From a checkpoint of a small transformer trained on Wikipedia.
Size: 13 layers, 4 heads of 96, 24.5M parameters.
Architecture: RMSNorm before each block, rotary positions, no biases in attention or MLP, tied embeddings.
Training: 458M tokens, 13984 steps.
MLP neurons of a small language model. Each row is named by its layer, matrix (gate and up: input weights) and neuron, and shows model dimensions 160-255. Each number is 50 + 15 x the weight over its row's rms, rounded and kept within 0 to 99. A neuron's up and down rows have the sign that makes its largest values positive.
After each neuron's rows, "fires in" lists the words (lower case) most often at its 100 highest values on Wikipedia text that the model never trained on.

L8.gate513:37 64 58 44 44 51 47 34 26 94 53 48 51 47 37 50 46 44 56 56 32 48 32 30 64 45 62 32 65 45 60 64 37 17 10 38 70 75 27 44 36 33 51 36 61 48 31 39 51 47 32 60 48 30 56 40 56 40 63 61 46 73 65 35 45 46 58 49 59 69 83 72 51 58 35 63 86 46 52 52 67 59 39 45 60 45 75 31 39 67 49 74 37 50 37 30
L8.up513:72 61 27 55 27 56 89 55 77 69 57 50 52 37 43 46 37 57 52 54 51 40 84 42 49 30 33 38 52 15 47 13 49 65 98 77 65 79 61 27 41 43 48 39 30 46 28 64 48 52 50 43 64 34 56 48 21 43 44 50 40 55 52 40 65 26 66 41 56 47 63 67 46 38 25 61 47 33 40 52 37 30 36 55 42 49 31 41 61 48 46 80 33 39 44 63
fires in: "to", "his", "of", "for", "in", "a"

L4.gate463:54 41 51 61 26 44 45 36 31 47 42 62 49 53 41 70 30 66 38 48 40 79 43 59 52 67 58 54 44 65 47 82 60 53 58 83 54 56 34 26 53 37 57 55 00 55 24 56 40 51 35 53 66 41 33 43 62 47 68 32 48 57 42 45 48 63 76 70 59 80 42 47 57 65 61 61 58 43 43 47 71 70 59 61 50 32 33 30 51 65 25 52 58 49 40 38
L4.up463:47 67 70 69 43 24 28 33 22 36 64 63 44 46 54 58 43 43 61 54 26 50 38 51 34 37 60 44 38 54 34 52 63 44 43 68 51 40 66 56 22 77 63 40 38 37 46 47 33 74 58 70 44 58 29 56 31 58 23 71 44 45 55 24 16 33 51 67 58 58 73 31 36 59 64 67 25 54 60 50 46 44 32 82 63 32 55 78 76 50 54 25 37 62 09 27
fires in: "and", "in", "county"

L8.gate795:53 68 55 92 57 60 54 51 45 38 34 29 43 49 63 35 52 61 38 60 81 53 72 59 30 51 48 43 46 47 54 37 46 79 72 52 39 50 43 72 44 39 57 79 44 26 61 85 86 74 33 28 74 40 26 73 63 74 67 35 76 74 25 49 42 56 57 14 49 66 46 56 77 42 45 44 47 53 51 44 33 50 86 19 36 56 49 42 42 46 62 52 05 54 63 47
L8.up795:74 42 31 56 60 66 61 31 45 45 34 59 50 84 43 60 52 42 51 40 60 60 82 42 40 32 56 38 50 53 56 63 64 66 47 42 59 21 71 57 32 58 60 44 26 16 56 57 41 59 30 69 52 24 50 73 76 35 64 27 50 92 67 63 39 78 29 29 40 51 64 35 55 43 56 51 52 63 55 24 42 40 46 16 57 52 56 31 40 34 31 60 32 79 36 54
fires in: "a"

L7.gate39:52 47 49 47 59 46 50 68 49 53 38 24 43 61 53 87 82 42 37 42 82 38 54 87 44 56 67 30 44 40 58 46 55 39 38 53 67 61 63 39 46 46 57 42 61 50 38 65 25 57 28 52 27 92 46 36 58 34 33 77 67 41 48 59 48 59 65 35 66 45 40 57 58 60 72 59 29 36 85 46 43 65 39 47 56 34 41 13 60 37 66 42 37 77 48 39
L7.up39:47 47 25 49 76 50 72 45 39 62 46 71 55 25 72 56 45 35 36 32 43 59 48 79 61 38 18 54 75 59 37 37 34 63 30 56 27 89 65 46 52 51 70 38 44 72 68 54 70 44 45 80 54 39 40 46 63 52 46 55 55 77 42 55 44 60 39 45 47 38 50 55 44 49 57 53 55 54 43 66 30 36 33 42 77 51 42 54 49 49 50 59 53 65 46 65
fires in: "not", "would", "to", "will", "t", "kept"

L10.gate1006:43 55 59 41 36 49 44 47 42 39 28 43 58 51 52 53 14 39 50 51 74 43 49 44 37 44 40 58 56 57 99 49 54 42 50 44 57 52 48 56 49 42 43 47 60 52 41 79 60 42 22 44 60 61 65 66 44 60 64 50 37 39 29 67 64 36 26 25 62 62 24 28 50 53 27 51 56 48 29 46 33 35 64 62 57 24 40 57 54 44 70 44 52 52 54 41
L10.up1006:56 64 48 34 78 32 52 59 45 29 52 60 41 48 46 19 08 47 44 67 42 37 37 50 44 56 45 66 47 41 54 31 52 62 36 31 47 59 64 56 44 25 54 48 46 36 49 71 60 49 30 64 24 53 39 57 52 61 87 46 56 22 81 40 71 19 63 60 35 86 37 64 44 65 24 57 45 38 61 43 43 40 62 61 36 42 59 63 46 73 34 57 48 57 41 43
fires in: "in"

L10.gate770:46 62 41 72 24 48 53 54 79 22 42 45 44 44 67 50 28 37 40 63 44 44 59 36 58 59 37 63 57 42 85 31 52 34 25 42 51 33 32 16 53 48 39 41 50 64 39 36 57 32 55 40 56 46 88 57 48 55 55 32 55 28 44 45 67 50 33 42 56 49 52 51 40 67 51 72 49 54 41 59 71 99 83 68 61 33 41 52 53 50 56 60 33 41 52 45
L10.up770:65 52 48 49 62 41 54 61 77 85 40 50 28 57 49 36 69 76 57 73 51 64 61 90 33 42 36 36 44 42 27 36 52 32 67 30 50 64 20 49 55 56 44 71 65 36 18 59 45 45 70 49 26 24 52 34 18 49 65 26 26 60 44 40 50 46 49 40 50 34 72 46 56 76 47 45 53 65 55 63 81 67 39 77 33 29 54 54 68 25 42 37 55 46 27 58
fires in: "as", "due", "in"

L8.gate262:41 55 37 41 63 19 38 35 74 53 27 58 35 35 85 74 43 33 69 60 34 55 30 53 35 18 75 47 53 26 43 59 66 21 81 53 59 61 49 36 41 60 51 53 44 36 60 72 40 57 26 40 41 69 52 56 43 50 44 99 70 58 43 75 10 60 65 47 57 53 57 62 36 57 55 47 66 16 70 37 21 27 67 00 44 34 26 37 28 65 60 55 00 63 25 26
L8.up262:70 47 36 99 58 69 61 39 23 32 59 75 36 46 42 47 35 55 31 45 82 55 44 42 50 53 57 69 60 57 61 40 54 65 81 56 48 38 66 35 61 57 48 47 43 48 59 32 46 42 45 57 33 67 42 45 50 58 61 74 35 49 39 58 33 43 34 60 50 63 55 50 47 49 35 45 75 61 42 61 56 54 34 62 40 55 50 53 65 56 44 55 54 58 39 30
fires in: "the", "a", "s"

L8.gate545:73 63 66 52 47 44 42 39 37 29 31 41 45 53 54 76 48 54 73 37 43 29 39 61 73 57 66 31 65 75 20 76 36 61 65 65 41 67 47 61 51 36 59 42 50 44 56 47 49 34 56 67 66 45 33 32 57 56 76 30 41 52 36 50 58 40 83 57 56 48 36 24 65 49 37 34 65 47 47 67 45 30 52 01 46 62 48 32 51 64 57 40 45 70 48 31
L8.up545:55 60 70 68 53 52 43 60 88 21 46 39 60 70 55 43 29 57 55 52 53 59 26 46 36 27 73 65 45 52 61 66 42 60 75 44 59 40 48 60 25 83 41 52 67 39 18 70 51 83 30 24 68 57 55 55 32 64 45 62 60 53 50 67 41 39 53 24 41 25 39 36 36 34 43 35 48 57 39 62 54 40 44 28 45 51 45 25 58 50 43 45 45 34 10 50
fires in: "the", "his", "late", "her", "to", "by"

L4.gate743:67 67 44 58 53 65 53 81 68 35 25 65 52 29 66 40 54 61 09 67 58 43 67 87 51 69 65 57 57 50 33 72 54 48 75 35 21 73 44 63 25 61 62 20 59 40 38 64 53 61 62 73 67 41 38 19 39 37 42 61 67 66 26 43 48 44 55 54 61 72 43 58 48 49 47 41 73 50 59 24 72 63 66 47 61 20 44 26 44 79 56 37 32 43 48 73
L4.up743:53 63 71 49 31 75 40 52 59 72 41 69 62 49 71 39 58 60 63 43 60 53 38 42 42 46 45 49 61 32 37 37 28 38 39 46 42 30 32 33 68 48 65 78 32 17 39 25 40 74 51 71 52 36 50 30 31 63 33 57 14 56 43 61 51 54 48 63 65 43 62 77 32 65 52 42 47 61 59 61 75 28 46 52 47 55 37 30 45 62 46 61 23 61 11 55
fires in: "including", "as", "assistant", "with"

L4.gate946:64 65 44 51 60 09 40 35 42 46 41 46 27 33 50 51 57 49 48 15 37 43 25 21 27 51 67 57 50 42 42 53 40 47 67 37 55 29 71 46 50 71 63 55 55 36 24 61 42 50 40 53 78 54 69 63 81 56 47 46 45 37 33 55 25 32 41 54 62 49 33 62 31 44 59 43 69 49 62 61 10 33 47 33 10 24 27 32 77 75 74 41 64 50 51 61
L4.up946:64 60 47 61 47 59 44 50 25 56 39 30 38 59 44 53 63 71 49 33 66 54 19 76 15 66 26 52 56 71 24 54 58 66 37 57 70 49 64 27 57 57 58 63 53 63 63 51 39 59 67 41 54 68 73 54 62 39 68 37 40 17 31 63 30 34 39 51 59 44 89 54 45 50 42 37 37 50 46 43 52 37 45 17 33 51 63 44 54 73 73 53 49 57 53 45
fires in: "a", "his", "their", "mykyta", "her"

L10.gate421:45 40 78 53 48 87 51 43 65 40 53 46 76 43 68 66 50 23 47 58 47 42 35 57 30 64 54 26 64 67 59 56 64 70 72 32 49 56 73 54 36 39 47 88 21 49 51 87 27 43 39 41 64 32 24 53 52 53 60 46 55 45 44 59 51 51 38 47 44 23 49 34 38 53 64 21 49 52 63 46 26 54 52 40 14 35 45 58 61 60 41 31 53 59 29 62
L10.up421:63 67 81 60 90 55 50 57 35 48 42 28 39 79 61 63 37 59 62 51 44 69 45 51 48 40 57 69 59 28 68 51 53 36 34 53 59 59 61 60 54 80 52 54 45 51 48 41 42 47 62 64 66 30 46 58 66 51 51 54 53 48 59 27 58 73 55 50 43 20 69 66 33 30 74 61 40 56 21 39 49 20 26 45 35 46 44 72 67 67 35 40 66 63 44 49
fires in: "the", "s"

L4.gate427:46 59 72 58 31 25 57 57 64 48 67 55 49 40 66 48 65 37 35 51 90 47 44 54 60 41 57 65 31 50 64 44 48 33 66 49 59 41 32 73 43 40 11 58 64 58 58 45 54 54 50 45 69 45 55 58 54 19 42 41 65 55 69 52 48 45 81 40 75 70 31 74 24 54 56 38 56 58 44 69 64 41 60 50 61 36 18 26 38 49 62 54 52 67 70 61
L4.up427:64 59 46 63 36 40 45 85 81 51 44 65 59 35 49 59 72 62 68 36 72 28 67 26 29 38 49 46 24 56 60 58 61 60 59 65 67 39 44 42 60 38 25 57 57 34 44 51 52 31 68 57 66 58 41 79 44 63 40 37 69 62 62 42 52 53 56 69 56 46 57 62 41 39 51 76 61 52 59 53 19 46 27 48 70 50 55 56 49 58 42 71 48 38 52 61
fires in: "as", "became", "becoming"

L6.gate426:49 75 44 60 50 49 44 34 62 52 39 64 43 46 44 28 46 53 44 59 62 41 66 50 58 69 43 36 78 41 50 29 62 22 51 72 26 47 54 26 96 53 65 50 54 57 45 60 43 50 35 43 58 77 63 59 70 29 51 45 44 39 48 36 58 52 71 46 57 72 50 25 67 40 39 44 04 10 73 24 32 51 42 63 63 44 43 20 36 70 59 53 26 70 27 71
L6.up426:53 53 33 77 60 44 64 71 36 53 65 54 30 58 45 74 72 62 32 62 40 56 70 48 43 53 57 67 69 56 55 65 63 37 25 41 68 35 48 58 55 46 86 46 38 42 48 73 61 32 65 72 68 45 34 55 41 51 41 33 43 49 41 37 26 51 52 43 58 29 20 33 54 37 54 48 10 59 38 53 47 45 56 50 63 47 56 50 69 59 36 45 56 63 37 87
fires in: "not", "t", "very", "longer", "a", "steady"

L7.gate392:64 43 38 50 41 64 32 35 81 47 26 47 30 32 75 37 49 42 49 31 63 38 51 41 48 48 19 46 18 57 41 45 48 58 55 59 45 38 45 64 26 33 74 68 50 41 63 54 76 54 26 24 72 70 40 59 70 61 69 56 56 47 48 53 49 45 53 40 43 59 35 49 41 38 63 49 24 28 43 61 51 29 44 56 40 38 27 36 48 47 48 26 36 80 49 49
L7.up392:54 60 50 67 60 61 49 54 79 29 47 50 25 38 57 62 71 64 48 67 73 57 10 33 39 62 40 57 36 51 53 45 22 52 42 43 68 33 38 63 61 55 59 70 56 51 58 67 64 42 48 57 56 65 35 62 64 38 42 49 28 53 63 69 64 43 52 28 50 64 51 35 79 55 63 34 68 77 77 24 33 84 43 34 39 25 46 42 52 60 44 43 28 68 35 59
fires in: "a"

L4.gate902:47 75 48 43 42 56 41 99 52 50 66 40 41 57 59 57 55 37 36 46 48 68 55 61 40 60 50 34 58 49 42 35 47 20 25 58 53 48 38 43 32 69 55 54 61 61 45 47 73 57 75 48 41 68 76 40 49 53 45 72 43 57 40 36 24 19 62 20 62 81 55 57 23 39 54 49 59 50 48 32 64 43 48 49 45 45 62 53 36 35 69 53 48 63 65 43
L4.up902:14 65 19 57 75 50 71 72 44 69 26 49 22 25 46 39 64 42 19 50 48 38 61 24 46 49 51 50 47 33 26 49 54 43 36 32 29 45 38 54 57 42 33 39 55 70 40 67 62 57 46 66 24 29 70 26 49 65 54 79 65 64 21 37 49 59 39 83 28 31 50 69 67 73 46 38 58 58 65 46 51 46 48 44 61 38 86 52 32 59 55 78 54 41 48 59
fires in: "had", "due", "received", "announced", "other", "unique"